{"n_layer": 16, "d_model": 384, "n_head": 6, "n_kv_head": 2, "head_dim": 64, "d_mlp": 1152, "vocab_size": 30156, "activation": "gelu", "norm": "layernorm", "norm_place": "pre", "norm_eps": 1e-06, "positions": "alibi", "qk_norm": false, "attn_scale": 0.125, "bias": "all", "tie_embeddings": true, "parallel_block": false, "init": "normal", "init_std_qkv": 0.0258, "init_std_o": 0.0258, "init_std_up": 0.0258, "init_std_down": 0.0258, "optimizer": "adamw", "lr": 0.00128, "lr_mult_up": 1.36, "beta1": 0.9, "beta2": 0.95, "lr_head": 0.00573, "grad_clip": 2.0, "warmup_steps": 447, "schedule": "wsd", "decay_fraction": 0.289, "decay_shape": "pow", "final_lr_fraction": 0.0, "batch_tokens": [32768, 65536, 98304], "seq_len": 512, "doc_mask": true, "train_tokens": 711400000, "steps": 12097, "dataset": "wikipedia_en"}
MLP neurons of a small language model. Each row is named by its layer, matrix (down: output weights) and neuron, and shows model dimensions 192-255. Each number is 200 + 30 x the weight over its row's rms, rounded and kept within 0 to 999.
Before each neuron's rows, "fires before" lists the tokens most often just after its 100 highest values on Wikipedia text that the model never trained on. A number after a token or word is its count.

fires before: " |" 80, "." 5
L10.down333,210,192,222,161,179,177,202,194,168,237,224,220,134,194,187,187,173,170,188,240,178,221,192,204,203,214,251,176,181,141,179,238,221,211,173,225,224,214,209,142,185,222,204,146,176,178,205,216,205,172,230,168,177,212,188,242,194,196,206,187,198,169,240,195

fires before: "-" 39, "|" 9, " /" 6, " |" 4
L5.down633,203,245,212,199,139,206,156,195,476,198,204,205,177,185,189,171,222,161,201,209,188,194,206,176,211,146,202,211,168,261,214,179,172,173,163,167,207,216,214,146,220,143,198,215,236,217,212,151,144,172,193,190,176,177,209,147,199,165,251,195,168,206,182,234

fires before: " |" 49, " |\n" 18, " " 4, " date" 4
L10.down140,204,197,208,206,154,226,165,212,204,200,179,219,162,175,189,167,255,166,174,202,165,217,186,149,288,189,249,191,220,156,163,160,191,211,205,216,147,154,210,166,183,178,237,181,225,209,214,207,233,224,184,194,219,209,211,208,229,202,187,138,212,199,217,195

fires before: " " 37, "," 21, "alis" 4
L5.down79,176,196,250,193,186,245,185,177,284,133,198,205,141,240,197,244,224,182,169,212,160,205,196,219,148,197,203,220,171,224,201,222,203,191,189,190,244,264,229,219,173,131,269,189,220,207,172,200,239,171,212,156,250,204,243,160,179,164,194,157,185,228,276,212

fires before: "|" 44, "|---|---|---|---|\n" 6, "|---|---|---|---|---|\n" 4
L5.down519,162,218,199,166,213,220,168,139,380,231,161,195,209,177,200,237,240,223,226,226,194,180,216,149,190,203,217,231,233,279,175,147,208,203,162,193,191,175,211,177,211,165,231,184,207,213,176,163,165,199,249,189,188,222,168,190,178,182,168,158,164,184,246,191

fires before: "-" 33, "==\n" 8, "==\n\n" 7, " “" 5, "|" 4, " ==\n\n" 4
L2.down164,157,171,206,215,197,167,191,185,470,233,167,219,195,188,224,216,202,190,230,206,165,264,191,168,175,188,174,192,215,225,190,221,185,205,188,195,174,176,218,185,204,195,198,176,214,195,188,185,197,217,203,224,214,222,158,188,230,228,162,228,192,183,192,166

fires before: "]" 13, "}" 9, "===\n\n" 8, " ===\n" 7, "===\n" 7, " ===\n\n" 6
L11.down885,219,203,144,235,165,203,204,148,201,214,234,203,274,162,195,232,139,197,208,246,234,235,172,185,209,186,209,279,202,165,223,227,274,211,130,214,184,186,227,233,176,246,166,183,198,191,212,205,130,224,195,218,194,155,194,181,219,221,219,199,215,195,195,203

fires before: "\n" 36, " |\n" 11, " " 11, " —\n" 5
L13.down565,207,213,195,196,224,190,201,223,144,177,225,219,188,213,222,235,216,187,257,190,170,209,202,164,226,195,179,210,124,232,174,188,227,173,174,253,215,132,227,216,224,160,215,205,247,160,214,188,170,202,163,227,242,174,167,234,229,206,189,225,202,172,266,190

fires before: " |" 34, "," 9, " (" 8, ")\n" 4, ")" 4, "\n" 4
L11.down777,169,233,217,181,214,187,247,192,87,159,228,179,128,212,222,222,138,210,269,220,165,208,170,197,271,199,190,169,181,183,177,198,266,210,201,182,184,190,189,164,209,170,200,200,192,218,162,177,222,157,217,162,207,160,182,183,204,162,164,191,191,192,212,192

fires before: " " 56, "-" 27, " ISBN" 6
L10.down68,233,200,204,205,187,194,146,186,286,196,194,221,189,206,221,202,210,173,179,182,205,255,202,167,233,239,249,232,203,191,195,204,210,216,189,215,204,245,189,216,199,140,240,213,241,200,235,202,210,192,196,181,218,214,221,175,193,187,212,144,236,184,182,229

fires before: " |" 36, " |\n" 12, "\n" 11, " —" 9, " -" 5
L11.down946,231,216,244,165,178,220,273,250,134,230,210,209,141,191,169,270,139,212,197,183,197,150,287,246,193,184,182,200,206,178,149,202,243,214,139,172,236,239,174,187,207,180,179,192,183,161,199,229,238,177,200,209,181,194,207,210,169,188,187,171,177,240,226,178

fires before: " " 46, " |" 21
L2.down95,196,219,225,205,204,179,202,241,450,197,186,190,174,229,183,215,191,225,216,209,181,186,207,214,235,203,183,201,228,175,229,155,225,180,228,221,250,213,249,215,213,218,220,192,173,144,261,160,205,191,198,202,193,195,228,220,180,204,204,235,223,186,201,154

fires before: "-" 42, "|" 20, "2" 5, " " 4
L2.down800,171,242,215,159,173,219,194,206,379,197,220,208,180,193,192,198,212,217,172,178,211,193,224,217,230,171,175,217,159,247,223,164,169,187,216,191,146,207,206,194,219,206,199,233,206,214,223,195,168,178,211,142,190,233,178,160,207,184,243,181,194,218,214,184

fires before: "19" 37, "20" 29, " " 4
L8.down1038,203,241,165,156,220,212,193,191,148,207,211,213,210,146,228,214,177,145,202,200,182,235,167,212,201,239,236,187,186,241,204,193,198,195,176,180,194,169,222,197,200,179,201,182,196,223,146,159,119,182,184,215,264,188,194,211,188,151,183,134,198,184,212,189

fires before: " |" 37, " " 15, " is" 9, " was" 4
L5.down752,200,174,195,194,228,226,243,189,147,210,195,195,184,161,190,195,195,216,162,206,249,205,170,218,177,166,227,169,232,132,203,174,177,197,169,180,238,197,202,184,213,186,249,199,148,205,196,192,189,197,227,230,179,259,230,200,215,181,190,176,199,218,238,208

fires before: "|" 32, " the" 20
L5.down580,176,247,201,212,158,205,189,165,294,214,224,245,179,162,211,224,217,188,176,239,188,240,237,151,229,203,232,197,174,226,226,220,163,177,153,198,228,220,205,217,174,223,181,197,180,174,211,202,169,208,210,149,188,237,241,180,164,270,172,213,199,260,214,232

fires before: " " 90, " —" 8
L11.down839,206,220,242,235,227,200,220,194,303,229,211,185,221,204,164,234,279,207,183,178,154,247,200,200,219,261,179,220,212,187,214,164,270,229,182,273,211,207,194,226,243,195,229,190,234,194,199,170,242,210,199,183,203,218,232,221,207,200,152,205,227,173,209,146